{
  "num_hidden_layers": 16,
  "hidden_size": 160,
  "num_attention_heads": 2,
  "num_key_value_heads": 2,
  "head_dim": 64,
  "intermediate_size": 320,
  "vocab_size": 2205,
  "hidden_act": "swiglu",
  "norm": "rmsnorm",
  "norm_place": "pre",
  "norm_eps": 1e-06,
  "positions": "rope",
  "rope_theta": 10000.0,
  "rope_fraction": 1.0,
  "qk_norm": false,
  "attn_scale": 0.125,
  "bias": "none",
  "tie_word_embeddings": false,
  "parallel_block": false,
  "init": "normal",
  "init_std_qkv": 0.0548,
  "init_std_o": 0.068,
  "init_std_up": 0.0784,
  "init_std_down": 0.0784,
  "optimizer": "muon_variant",
  "learning_rate": 0.00418,
  "beta1": 0.95,
  "weight_decay": 0.0,
  "lr_head": 0.00468,
  "max_grad_norm": 2.0,
  "warmup_steps": 200,
  "schedule": "wsd",
  "decay_fraction": 1.0,
  "decay_shape": "linear",
  "final_lr_fraction": 0.0,
  "batch_tokens": 8192,
  "max_seq_len": 2048,
  "doc_mask": false,
  "train_tokens": 100500000,
  "max_steps": 12269,
  "dataset": "wikipedia_en"
}
MLP neurons of a small language model. Each row is named by its layer, matrix (gate and up: input weights; down: output weights) and neuron, and shows model dimensions 0-127. Each number is 500 + 50 x the weight over its row's rms, rounded and kept within 0 to 999. Numbers have three digits each. A neuron's up and down rows have the sign that makes its largest values positive.
Before each neuron's rows, "fires after" lists the tokens most often just before its 100 highest values on Wikipedia text that the model never trained on.

fires after: " t", " pl", " T", " b", " For", " St"
L8.gate19:516591474356485466494496423421474542460586523422536572579565491479530515508652635461471483499523494505521485453422528376379499538482508503450511531495533494470550517466508498510487447364491514505485452481475543477460438539503560545474475481482547559494466485470430491556506521482539464494497546474499515499515450457470484481493542502429543575535581455452567451475521581501484539456585
L8.up19:502512564468605453607513436549426445585485511458605489476427501529476532424590533519493459544536546487530510584514475522490637483499627487488524522514562557544525589415506482417421466501497404582513440488544464597488471462566442447442561533498532455510498578451506465549490642441592478534496550461502501468396524513461543511384554541515629527490512522516533496479544486535466525530506
L8.down19:515434451588516520477481570515496567476471465417483452527420453518486489485418452478626536530524547513540450503530494524538524365432609525511517484508455495550508513445465463439545441480587451604417549501503437484557538536540495447478465564543444435541518602508467472549546545488579528509486519463548553494540598422640525594479524459542496492550459587539481512461501533514495530505443

fires after: " ", ",", "–", "."
L5.gate316:449453546491472546475436478503516485424471494426547431497415547551484445512494544535502507489499456439472382464558441506546531492570572475508586451465474466485665438495483445511495521476534499555521501439565502557543467425533511472513518390484517542528404440505580520574565412446408407497473551588385569366580493548577528507482462488524551483495444477466532453514436554517478412526490
L5.up316:506462552431525474490410512482471547421559493462539466426481564579400420512551528532408529479474459432500456442529467542543503501471556518528616490505460413523687473585535529468489475489541453516497480480568498527552521457479563471449435438438490545577361479500605486536558436527416450544467500581500489436532456466541474479492434534505542544494443466485500411536442555545517496552539
L5.down316:502435528559434588473546436498481522484520490467453491485503515392453506495461525470527537416463497522572421445557505495531527475487586560598540503564424519461658527559507541451520458430464464472542489462453537593578480519544556495466413548499526492388577496425547465496475511514454552515535485498451553513518436605535440486516607500387467554532490480565474520484496499518464542558442

fires after: " t", " T", " int", "T", " c", "M"
L7.gate87:544530451383553582563473489522536531493496503434536409491479557510397464431568540548408501558521434445486540488598471509412403581520586498512545520453564518539580456498483480389510577476491503490501476495558500516511494430517507519522422490520458602535623464459586469474486535534453389546484496491515444492362601447556490464490469505485504491480503516587572486451471493543522473509528
L7.up87:433495465563462602493499586457465544501438516477525470473520501516509443428546590538510561640497486583438500581535502515494454565484522551601476534413542462600513544444516526479501489516535465555459527466483478546373480394516460404477518458472443528448499425456552500445486503555401506559409467545462498451425497518595557434505472475491496424558510501571529491554513437444474493523456
L7.down87:466507511467522537529552458464527623452535538582550470517509504489430520419462479483611510531406593655466495488544452463561483553490538432564441478490536526519430447544557542511563502535559468512440535455580521506491486449464488455507524495542438508539457474541613482491478550551507604538537491514465503549471550514580514511589534627505557532475466500577566413431549549378534449414467

fires after: " the", "-", " a", " f"
L11.gate305:481393443542394579550475611477520522483516576468572483574543462439415432522472561459481500509415487604487362495434451483495502613463547527518464559452488503499507511431531500488512443502632484510460542485453481374373545483500531430510423435553476448412549520500505529434523489574519486572582489496489570525482508519508530517494605557480527486535402489494477450583438444486550476534488
L11.up305:554473469531419553552489368387424455442538465476469566496482417525483470479496475514516549521558552435487442554422475507464444449464526577430576481394562496470555447600461514536458619496540510453412472522447549576399521510575526608508517534502526420402450564441366491540483518545426501453416496494444523460515515479526492560479530490514479500562446496608518579512497476486437478557525
L11.down305:490503462542534421462457428419432528520445483473475521555544494495517488464516490433584483466438531550575545508514587529447566468443476543538468440521561526552592526507465475555526520453549520557457508515508438555471496565433520485565478508489476583436513494426437562494475504492568522544397551561389465473525444449435415495544478520506409550491618538410458595440506459447446468612466

fires after: " c", " l", " T", " b", " p", " s"
L8.gate2:547524441481505495471503535495495473484426402551615573528532489540500517463453465451498485541478500595519573569497560550486560479486539511474456566533513549473507500459456495463470500536525448445515552559515542536486566466516591503455565472492581502509503466395514531566511390548406417424535509529520571534515479618452468569403527575488416506430452420517453436455437527512558590505592
L8.up2:610538530495472471533508521489532551431537485516528513402422461519540501459536554596544553499498515469559465546564505511521513448451518502477397544502487602450510520398652470455562582361510614481456548518478492510537533559535532476457404533448578462415362488451501443544526494483491520531444468474541392491557474544484492531479470539475511468545536527528439513396510429481500546440505
L8.down2:531487464593577535500515477491442412460515504508464550526581477545553542445607560524487474522479538471485513540468416480445503450591508543505568555463514546575528567575554526546544537401489445494399445546452462537509574582624452490518464475417551515468534529517446510614548543440494502603508530452558405463556420519465404528482492472457446560461502471449505510476572481581495520546550

fires after: ",", " "
L5.gate206:467498520488531533525469476536429432474468422480473480617439589465541524525583455557452503468422397505521445543433534488530528476530438528456552467554451580518514381538621468496613426478507515439484507446567437498460484394524509501559499451461452541474488449472526445417526466532586527476482449548439388510512487464544420412555538448515508514454430461470522500579605433482532524491506
L5.up206:453491516516560498462452496505491460417514435535561440575358577531535532600536482516463488513496526516487448540539471497496514497474448570489553425574438583502506462458580492448444487500510421522507559464523552433437498568553447437532469454437494492462436514518450573483484481568488623573445454503509464488547456540592387402489475429456458535562448439460545441536479430472493453434445
L5.down206:541529537521526573444470580462462459401474583489471402485515383524481573452522527533490516441480422515419462534535565561365498496586557431491569427412424442533606567558501494592571469578481418498436471455564464496563454500530506483544517538492534619453480535495506483431539535498535444486457505514465508390481558484371450494497509555459544458490457492514571560525512475408481524491499

fires after: " T", " m", "T", " W", " t"
L8.gate121:525464511415491472515441465488485473423550431466573515473462521577511546543382570602496526411482442444546531572445538509577583523539548530454575458501525469570571483534571432431489512548470496506429472380551528486482472670510504484456523465507513498560512496491543430438422522570487532575488579485442496488504507557503431557498458448472555481450416513499478482526442439439409535485500
L8.up121:543538554460562501483471471425510467598503423512551631494484496628497513428425509528505546433467432379468558489422456456444525490485543553449557468520414451504529467550531473434530624474554513493425461507520486488507540530520457557564559548653442419468460472502517546462409445552469465538555423516489492392525509541512450517472515518496441554583462509440475448503366464505484456425549
L8.down121:495552505519466428555511498532525471524528595556519535396456525557461471432551555464470468513517468524540524498458470533440558510500464579561518509569588474370447529515545537513470541589497512443504518546577471533548643438473408585501462579480568451441486445427404517469499418488447514457516395465457496519550453488561476586555586509506515455591512384472481525497508493526507467524497

fires after: " g", " p", " t", " c", " re"
L12.gate148:444502575492531534553517476532549558518500506512598514553528558502563593468473490511465433487457477463513485543439458464653500542482531550481486454450570427456519435551413414435547442592482496435434460546504449492507446542396510465529472554498324522516605526536565452500519525517555456548558537580532548525539552452467409525519509556473549573551522496410540513458547513560500447484492
L12.up148:542566585600444559570472515489455462482576544553598439509482466473508428456487505538474483538559512513427463517484499437596534462475439492444482385419573589437542480462549447360533627520483506495487496504541496468580547450557576479525398409480565490474486524492532433538447541568460496526524499518618486470528570448492416543472537476445452438487529480476502538524483540542567508534523
L12.down148:451583488546402547510492546547412535445536523524597503509510507476448486434501518476405550462502532607498444448514532476553505504487446432450580520454489488468500403478474440501498546492523529444488528491554459352551451454516577467467508357415476467435489511486649488542380537426487463513464456549504509471527591482413494434513502432598438563484604460460555529542471452488452442443540

fires after: " ", ","
L5.gate26:565441561484536475572460448429529532411427440423492450626425493427491463552484518491404577497533533505475509489490457528571408492512492387445453458502419478501528398476562478427468571488451446516433541495514512476530508490534501456456431503481539511400447546554516556439531494539428505466510468594459462612562514530560510427417536545441544509518393390507544550559515461480523471507510
L5.up26:445532507362472528488426486439413529408553553532454432507455550473552605586500443537480539392434471462482491521515473545505510488475468502496505475502453489541538544536527456429510517541448523547427477438459411512471551435434458497512517502485546493514478506582419514465445520462408509612528473569463520477372518509537464394436465470580550560588427529506542488477484540467432573572569
L5.down26:446464475521477573454437501445503472550443493550533451472457499431540479572508557514458534427397391505477492488501522494474407468564442532438512509493450469555646542508475452549565488521422511477452464484522507550557447476462535559587490496481473463469487483456582394481524470559492541494619505500467599514398445614435509444445538531576522557524437546496511537473541555529517456501494

fires after: " f", " t", " F", " e", " T", " n"
L9.gate317:515476450502499544578536530541598541412453510451495510475548507577538519550414488594458447470466487513477384505476525512527543464452493486529504524560497494491478506485497545427479462549491450531463552484477487429474473506509448450429521513587509543529468492506588441485570542514525485544538484547461459430536479574609541556467527417540533454444518489592462432592383447613544574514419
L9.up317:546454425498468450418571506502495530483473464465588534505546581472489525510562508590460494498418517522589417522482504454489540465382488573509495478402477470461468424459610589505445489554527489573437468521439462420469429458541499473471486538532537579508441468466574435532529503640467440447481505466475503448497524543591514453505541448511576408483549492583503416545463522531511579519475
L9.down317:551505526571431533480538436477509596480512470458460493538558499451477477491589556537516540439444531553620513500510405479524504352439566522467526469448557488571392411462592543565508477563489542545460496501553509465420399461481521535494392525457542560457434482493479521522451519575441495440390508494511508564559483492464583441471581438502462414471478451482464363456493458513523469538581

fires after: " t", " T", " se", "ou", " the", "p"
L7.gate272:453512526489535457518495534484473479509536666497512430532434537533552549431496421484498464483523545480445477468525528519449568527552556509459514418462486454497524588460468514497485439543437536526389572404435468452451493602481509479483494466446446605459437477408492516475389484561496428536485538472476419489533472536523559494491520444567561590444484484478562483475394422535451553490460
L7.up272:448486412476521465539434470440485532527447491478519513516484569538478454536659511498548554451481582591497520539519391511479606538453558430523546504479545401581521524551527464570519523433523629537453493437497599523472505527425523420483465552474466579546516462420538451514551529509579415494453497407539539477482533427505531477537519461474552570506440448463625507499495421514457508514534
L7.down272:437500481486543547419450381399480551397508369492521580515493547444527465505480487491511572491445499540496539495495370504567499507481521486524520492513507447472445451493480501575535595425510581535511420461607521541533468438480460526471466556509500395498556540516539499473562447473489493519508599471450546498536578483572486441424589559504504542516489491513473423544499532452492539517517

fires after: " ", " Spec", " sup", " Sup", "e"
L12.gate173:529468546491452532506495538470550443432531479543430496539563517509505559554451553591483498521463534424526533553549520465526433463485523493510487548501579420521629460499462378467591514569501467500468495510454445464533534539484577547475461559487589598473409515510443515501507503620397439525530491495425486424553452496482497471540559410484535462550532453507431517406532540575591434493524
L12.up173:568473489449455478440487475421497531524435462489530512501527559517481449469452473507512601580539522496564579491610457513437464475463545510464423532465430510426526456576450508422586480523479507446509569509440469473386465443470503397541511406498545515472471438590525422456510530458504514573378521508530453551420500511536622495595407422484480530495510466472497476555517520434501504509561
L12.down173:477648413508471541444474461574502487539494570567571435542485481518500506591469549448511523489462558506517452497512514489539515441497561595485518439538462463436527573466588380514457513499476577516543489422469428535549570499454524547485459510581477505452514546506444511552568370510518512453578505569468499453483527543464510513444503544512532388543448544474413633616613537500501428489519

fires after: " p", " T", " St", "P", " t"
L7.gate74:555520465514520510556430463526530533418512488496551564480463443471590620508511541466460476472473511467531490530494557411535510583447551552501448372499493456510480363445546493496551533498455572535402486503492489501539557577399521449460422485510468532517523514484473408565482465568455494497594547563533470511562535564478404537591444568425474513480586625487416529523448549527419571576564
L7.up74:627420468404559535532467543519404508390583449458501542498398440537491531586614493466382459499475524523514509582388547437431520516450509458506504486457519557466493555476599524462441610432601531453559527496456451480439511390482549451534461540482442547456553450496514583506430536525518528506486454485416492507478434516541410523497480494557446474511495480487488502462491461529427483461551
L7.down74:533582612518430387544472473504477463474518573473487564537519418583465583468594532503538412432494518473483512506511542468449469491424486513481542495488487578553497419386508478448457576536473568500389499539466407475487549526484589553457497519505541569494529554465476502574412531534541444533558473463514504658564426500515426490386590494477481468502540488474441450526532556468545476550510

fires after: " Le", "-", " de", " the", " an", "ro"
L11.gate263:509481411418476499458431430392577525437537498590489486536595391508515483435513465476511483558537507536504428443535506500517475594465459478482518532485452488445538399463532587454580511487579477457432533564541603480494482438546511536466517539464561545491450458388473538492509558471462442481603385485587577505529459513435526465478439497490424522509482512539553466517451522479534524452432
L11.up263:454483460417581513545467545451404387462531496493474531455500515590507478480562458442531540470474469526560499506403499467516474501456510461611462558472550492442506551548525511520485557518459550448534533541555500531422514388572463432516403453492497470526618491523508515484484441458473540535495384491549434568559469453562465478493374590481525541539470498495489528464454487522459555486473
L11.down263:382507482523437490535471456398461492607579480551540463553383550581462519450507426495504500429502446421551479483496578506513525532470528474586531515448488513534584535566523523553521416470477524493470519494424378531417567427577567451555518379447509543541537495593480553463453479367485525534534510530555463524414538444473459426500537475475477431519506460513512595445556485402460496519412

fires after: " p", " P", "ac", " j", "ud", "P"
L7.gate158:454552501541489502577441504485554539481536609563511474489470465460542475479539453530476440454522431464445442497488595449538507495483523554548461461503485547415611486519467579463502538482486573523429483497539512593504486505534438596447447521441444432605602493476500434546467560519653473457551481489612470545493515571523500495494472551346436541488541512521445532445496547555452466517506
L7.up158:437446423572496476507454497540498622501469456546512512468484420547537530456520430545470502475486484537500443524456591597475549527505457438574492505441476498448560503496512563538482450552446574497418524435482491425491638490513502577451412509437454544532535432537563492594473494624541424508589523411445435507587480623461471542521454558518503420452486550524529578437494439416465491490479
L7.down158:451433482489606463583513509447569474557501506524395551515533521470530548498516491394529463456558518553457460536449458530493436467442436493540592503478527549559559417516481519496462573533491431535474463420527485467514621534531575468491503552543517646483486548507513607552579592560375458530495518452510499498595475498526498485455465481587562453440464516473511447477447451424449567446543